python train.py --n_layer=12 --d_model=224 --n_head=4 --n_kv_head=4 --head_dim=64 --d_mlp=576 --vocab_size=8192 --activation="swiglu" --norm="rmsnorm" --norm_place="pre" --norm_eps=1e-05 --positions="rope" --rope_base=49500.0 --rope_fraction=0.25 --qk_norm=false --attn_scale=0.125 --bias="none" --tie_embeddings=false --parallel_block=false --init="uniform" --init_std_qkv=0.0299 --init_std_o=0.0 --init_std_up=0.0299 --init_std_down=0.0 --optimizer="adam_variant" --lr=0.00136 --beta1=0.9 --beta2=0.98 --weight_decay=0.11 --lr_head=0.00743 --grad_clip=2.0 --warmup_steps=597 --schedule="wsd" --decay_fraction=1.0 --decay_shape="linear" --final_lr_fraction=0.05 --batch_tokens=65536 --seq_len=1024 --doc_mask=true --train_tokens=356500000 --steps=5440 --dataset="wikipedia_en"
MLP neurons of a small language model. Each row is named by its layer, matrix (gate and up: input weights; down: output weights) and neuron, and shows model dimensions 16-111. Each number is 128 + 32 x the weight over its row's rms, rounded and kept within 0 to 255. Numbers have three digits each. A neuron's up and down rows have the sign that makes its largest values positive.
A block is one neuron, or neurons of one layer that tend to fire together. Before each block is what it responds to, as a language model described it from the Wikipedia text at the highest values.

Description: Score cell pipe. Mainly the table pipe closing a win/loss score cell in sports schedule tables (W 24–21 |); weaker on the before proper names (the Toronto Blue Jays).
L7.gate178:170120174185113177103159063140141138152094124147137138123130161130149147098136138132103123108119182156145090133125125101099131114119120153119151107160115136114123085078078142104105109123148131169095115167109174133118131153111157074150161106109098148143112169148105113180160084144124143165
L7.up178:204134139155118118147119160124099128152119162136159079102143161090094153159131051123128125130149184155121096160112096144116083195158134142108108127151077080092122194145127133142116142207181104089081179136102159104107168114060114105142130158114091120188181125147171105144076110161147112187
L7.down178:079111103094146094121176187155128161115147151168150144116148073118122121159112162151155107186145131122139103198175149120164146121180110150156090084098156135146110129100157106175138132089105113136154120129227133144116129134200113150114066147154085105120133070179152132096131145182143139050
L7.gate306:155178102080112178174103137127066041108082121167163092159135172152140143146161171120197176167115154131144111102150173109173161165126089156136118126177090107118144125167113127133114095121103111135094127151101110115154136123123149164134122095074083115125126110090113138127145097100104092125
L7.up306:146129157109135138094161197143141019095140061165168087165166122168114129108127099128125149158115159118124105109141104112139100123156095086185145192132136121142106131125130133120131090092137106099124167080161073083133131144095106161091136148115138100092116068095098111069127065135117096139
L7.down306:136125142160141085132120173155127128108136122100096146139150126109119155118126121098047143115172150180091132208132170143093100144087186120157124121125147171107151126091225171156103107178115169099147104117160063121104154147139154178133141129189204112109059125234085138094123183172133137148
L7.gate517:168145191138174100089094116143054131135088141150141029184081114095151118080102118192119089195095120167112122134080171147141089122080119084125153151125171120175150169092110149132107143068148127071218151161076103161182107078141094130114113093180130072104107152114145109201170105100157125111
L7.up517:152165151127152117135132140124171051067113145164149124196135145159128151117166123134138131151081077145156075092117131142137133069109152135141158134123161132089103174076152144087149150164168163120136110201107104160142143112139132109142123141151097156100051130100146129169154062122063115138
L7.down517:104157065107191118137153085139142142173179153178115184121180168120143157096124107093121147096136154173099165075070146104134168120113167076118136128179142143173135090112105138133147184106081105109128158175137075120076166140132146159179124131137170117121074177107075156103114119105068086140
L7.gate556:149132155095180096184082135083077121126077110137177134213125123106144072137135147125156083221078150141190120123077163126156146131093154125072119113139128092171150161102063104091093140116105091193121135099099139138166124135138114111176151073113125116141133157143087187123148073165144124100
L7.up556:174112152106148118131163155111109113101098073073182130167113145137143115070123129134177120204091128110134139114051120114116144167100157116116066203136142089117116152122048088141098137107143084203120171068145113143179143117118134085151098113127105140105149064133127139151092103144157144169
L7.down556:134109103070171172082156144152128088080171061106162113105088153114120125128108104136175171082152122161086124119119126092132101143138117091173103178172146111115116120141085155147137159103168100144186143120178110042108106082061116143117151103168116140127118110096108060100091118147157161104

Description: Proper-name word pieces. Word pieces and words inside multi-word proper names of teams, places, institutions and titles, e.g. Red Bull, Bogor Hornbills, Calvert Marine Museum.
L2.gate111:171100134112078143095156094130077118140107111119092158134082139135135120192103116092093150133089162075144119119149079056175112125121107193080065180155112131127091066124122182186177083187148132092100105104135124155159171116112167126116153186207151146132133093131148087154123118115147152108
L2.up111:177120120112077140081128082136125139172159153143108137088092115099145072134083095112143097158116166131151189144142130086100094112085137132096091079135158086115148087106153186108178137187111169103173131115185126154139130128145131174086139124203154155120133113124120108117068141106187117097
L2.down111:093124141129152112178155197126109136083096090082136139173172146201120186139144119134114150114116100084134070136115142154181129141169135143161154198152107160134102163183093106146095097082164087158098117149069111093136153117104108097159141124074123126153145156133155143158185089127065147184
L2.gate321:148104123109087051151136175170066016140104151163137058161173067120111170168149112147130104151091102163112109127160135117123058132167128142103146170084117131143112081087090165127167101108106158127171147127125085078120075109164069107089103098160146130102141124093115099081118158153181142134
L2.up321:169107120134101097117189184185120063109150122130137117134155113189156119157136121154079117175126082147095096144154084106103074162171115117118131161136149100104090089140088188142193077143152107159151167091141080091095175112151082088079121158174176140110115097102151104092144202111144127174
L2.down321:135159172147165217091137124093204218095165087055122195129084179165155102089107145113138131109187135085135127107108111120110171099107103136170101082161132116124151174162136113131112143176167104138081132107113163170118197132086152159153160180119119145158118120144155140162147103085088120149
L2.gate342:163065087156051086180116114170145073133115140128095143166143088103085188147124154030105123098126104143133116104149155133061127112084145121158159106113131175133153142089109143054145158135120189132118124162127092037165089095131163136124180167147166091138172174114103152063132118075152086119
L2.up342:169147159150095159201109191161194000111136136087145117167163077151168125129107176152125097119159129136103068071077115087114123113120150151116117151090153224163105112131113165084110086159159167142101160144129100086080157086109153145116166160141158136195150168095104144133102106092135102170
L2.down342:170178179141139191154121171121188025110133126068184156168185141157146131121129127154122118114162125131112036091096102108099111112169110158095074136129150192169131129143113145112158057159154138139119119133140106109090172123090123174121136149152143202170142151120103120158125087078119130156
L2.gate545:140108103150117099089158120111199109083108061157166176142145077176118154146102122116114105139136085134103091115176120119096137126130074156175059172168155116094113102164095106174207120187112122136087114098111131161106167073071124096062154161143178182122094062130186118145118117102135139162
L2.up545:152116117100159146119127085147109155141115130091070131168090113090071103159151140125144112118081127131157113138057094141101122175146192144082114110103140118128148158106143117128086162117104114208138135153176113078131097108134123100104151151121121131088076102162062152146098119137158101098
L2.down545:111158157175099098155128163123144113108140112171156110103162137180152152095126113116124127144169135116114121122184165133108137089122077116173130154161117136128113092152104144121190103161159122068130112071079142165133177140127146182132123109123156131188163166115172115110164121106122160123

Description: Surnames in proper names. The final word or surname of multi-word proper names in lists, tables and prose, such as Campbell, Miller, Silva, Airport, Party.
L3.gate151:163139094147115193153093137116082132139080103086066096159114118139101097104151147053162133105121185159110082083119122099180148105115170077157125105049117138156095118135077134067108193110087142118093147157143135110117151077097119152083149129104163131164153161123091105090115124129153074116
L3.up151:134111146086120170132056189153109139133121090158173159175118145160081158075160120185119119100182183143080078095130182093075124165109103132107088149126133119125105126178093150143189138130098114132137157142137129146119120151105095174084165179131165177109141179092130164091113100137155105119
L3.down151:184114143138105120146128129076168095092162115199175126164163065139098166121131152127117158063179207145094101084178161116106191160168125116076033146093142135158108103151126107125195101168123131134083125158112130087107121106136106146093180170150161149142127137158104097129182079076158087128

Description: Sports competition name parts. Middle words inside names of sports competitions, leagues and teams, mostly in career tables and lists, e.g. World in FIFA World Cup, European, North, season dashes like 1988–89.
L7.gate135:154104131137134132111157168111116115199112111128195100189123122120131136101196116119154080121133160134135126150142165104118048148147085137065159126117175145097119100108127113181106166125107151143097150089089121122120107133106215106156133128053133201134101172101052097138143173125128105114
L7.up135:187066113204142073145172149114081158177111139226174128078113150138120132147120109126086151118162129103142121069104124130135100136121164127130194091131191127127062099090074144131167136107105147107094099125064128137101117151162144155221087175157171098158137144092131155116121130171164124147
L7.down135:152109061081125128149109095129118121135147208149103106110151104100107113122128160159100153069146094166143098172129120134112226166137138146183073105114130154153147179084117101076179149122143111124115127126173132138107179132181097079088151073127096157116130111106195168156132173130171154039
L7.gate324:132123089134098012119092150115131073103128202163132142175138115036149183118150139120134207149030138123099103144160133139173099110120121102116188168084190147168129152125112141132175181137135105160165156149133114085143073126131070141119117121153129162143109093134101186140080124102173108124
L7.up324:130151180149100099118147141165103144064109147170126128136120097177109178135117081116162061119164109131092110091187190146097164153127170115110093142154132068145111162124108128130163108167035086168125124054165138103174123037146138164146166084053115145106073116137169130099092055117197090116
L7.down324:098125086203143091111155154116140076088126099130145103137103168170119164119190056099133092105081168086111062130142146122092137101145118141119134134101154115117101093112119088139109037120069097161076133112123158079120135119135102172098128181152103073098142102209129120135096088119152070076
L7.gate359:152195140145143144124150158110084079083124131122174132149150136107085132104155156125109114142156223138160100161132138071162124124126131145131136042127161166044168116050117160112169104085137109083170153123139178093088156079112124164182134116080098091154103115116090166121155123106192175158
L7.up359:188170182108151133023128108154094157143138111087180109145127145113131156082118119100105125086123172140085053160098123115119051160113128120075103133162173110131136125117179113096127136115175087110163135122105170059113152118127116157181117117093130121168124147128132142179165135145161162145
L7.down359:134111136124120103109083140228098092160151124144147133112142163198188168127107094131103110122168128157152147142141142141104110156101136108091115173192103098132172145108129135098106194122158115153055156130113130138100084136156091120113166156110183117140118104147155070196135144137059173142
L7.gate363:116146171152125050140130151105078095112116202092145116216159147112129088144164145116146118170075141096154101092100112144142109097134137127150134083097062128118112124153134120086120165093146149147145119102111151131131084052089152188085125095099113114110101077115057139172121150143140094092
L7.up363:109143172120140068097142103140148135142143115021182133149155168131109075136113144050138084188074117103148105074137119101113109141141139099138100073183086146157096153149190128122125158069143140139126094131085151134137119095094165161096164148138136130109107045104146168169138143128121124150
L7.down363:134114096120139193148147126123145132130121098175124119053156121155088191109086114057164101110159035165118148169114200123055114122095152120122158125168138126118148192103137158110177131137128137090131118127106056134090156171156092136114123172171147139128123139117228141130087112120106166163

Description: Start of proper names. First word or piece of a proper name (places, teams, people), often in tables, lists or after commas, e.g. Middle Tennessee, Murray State, Kansas City, Norfolk Island.
L2.gate92:137130064173137146157071127202118081102161156175109143139138150175152183121143107126158137156171105169124157131147169120104162075061138061110107169136099132103153138120167135104146178128101143132120114115180112144104130229138172138081109151150153160147103102165091197083158146134148120139
L2.up92:163123077190092103152077106163191073029136140159120132116159064102140105105132140128119121126119130142125075089161122111104129174109202100145070163168192128141103072111138082115188205116148091102092124199092117128154129188147133132115166177106176152125082107117114150119094061142119097160
L2.down92:134107110202092133147071148116197098051148150148138131150164064093137116097143136119123118111127122132154066095160099107109108191133170097161015158176137147131134045116156094109192154108193100105116098166068138140191145125093136114104177157129180158117119105106103106096095060144128105164
L2.gate159:103113112157141130149032145114123070139190142165193084084117116096108138114178085102108161145155144105127148090124157094122120099126161107145114086057163085202078117149082110095103131109106132099137157170171164088110085119086141168118121127175160164132163125107142111131166138169158132150
L2.up159:118125152125135130169104147136143092085162123124092099123121118149102157188123071107133191130143155106149106068086178138127165140119152121155082134144135136174042099152172118105120102172129107127137131123187147084116166138127152139069162130185143160092156117082131089107166077133180072136
L2.down159:127131176089118150171153151123125149099136102095084115142172128182151172171123095164104164136105167123147088035116168118106154141117155143127066180201107155132053065119166141118154104194129092162129119081152141123125196129160146136079156126149147151093112139102118106084134080101150086165
L2.gate346:053138116109115174051108135129111111098145132127146126117144121124093130157123116140163089156159139139161088088131185112105126184104088123157129158092159105132082138176153099163132128142135104103125066090132117115106141135116200139076112104139148161162111140000137108164135092122177145120
L2.up346:140162172120155146175156146118091116140156120183106070174086066112160150088172110130095101148125115099089185128147144144067079121173178128096115180133204134137082156115107134130088139148093051100143132131116157093147097111089145138058150158142114111078153087104121106142124091175121060140
L2.down346:139155148172119180080078167092113103074130111175146146091192115139097169149152155088118115116170121173109076108135207115115142149078088153150147154099140106110089074107131099141111151188144141103119075129146140065116144088123131119113136149182142213131157145139088112120136110092154153172
L2.gate433:135154165155097102160069070136183098121143120168134103101153120072161139146158140093141121164084162154107125100174183179092119117109133169200144115084145145085108138161141095095138099207129184092137105110131092120170147093093116128074131069098151181128148129096125106157188158170152097087
L2.up433:147134144144124110163064145109139162103160142178171111120154142110144146168089135059093173084054170166086142125185193153043125107114201169129137162102152159166122151109128135031105126114129174087152103167174151075122136122149154170098124137130159144115150169125108122093117107130177145115
L2.down433:132148180142126141126062103126169112136130118125135138105150156083141158172136130143138143133109143128102107070184155161120101157124119169181077114093116130091098089171110094083153080189128147107129135107125112125175192087094095143103112058112180184177124153088101090108193129131135126144

Description: Mid-word suffix fragments. Subword pieces that continue a word already split into tokens, mostly in foreign names and scientific or taxonomic text (mar|ine, whit|ish, Kogyl|nik), plus trailing digits in numbers (18|0|8).
L3.gate329:168122063181103146104110141147109188178184152108153120159180110140118202191116156099106082060080092128143126175212135147125090128130180084043136137094146083160137135125127155077163102178120141177172133142135094093141093087124081135099170160133211148143115124100109114103125146110193120120
L3.up329:119115119190121160089130149162141168117135101085168172134161110153107166139189101144145094091123108164101142144167076125171081148135098083071091160143138179121116128124152170113186087118126118171145118074119125147144185073120161075121191098134174151135067127155117120128136123097156168138
L3.down329:090145199076156105129155172083159095089060096105142155134128122153122088055168121165165133167176161148147118104071092109170107124096090164164135125149144211103111106150136124176128143084149123124150139099108175175100172148139115125169157087124094116123108121163130181161213079134132190096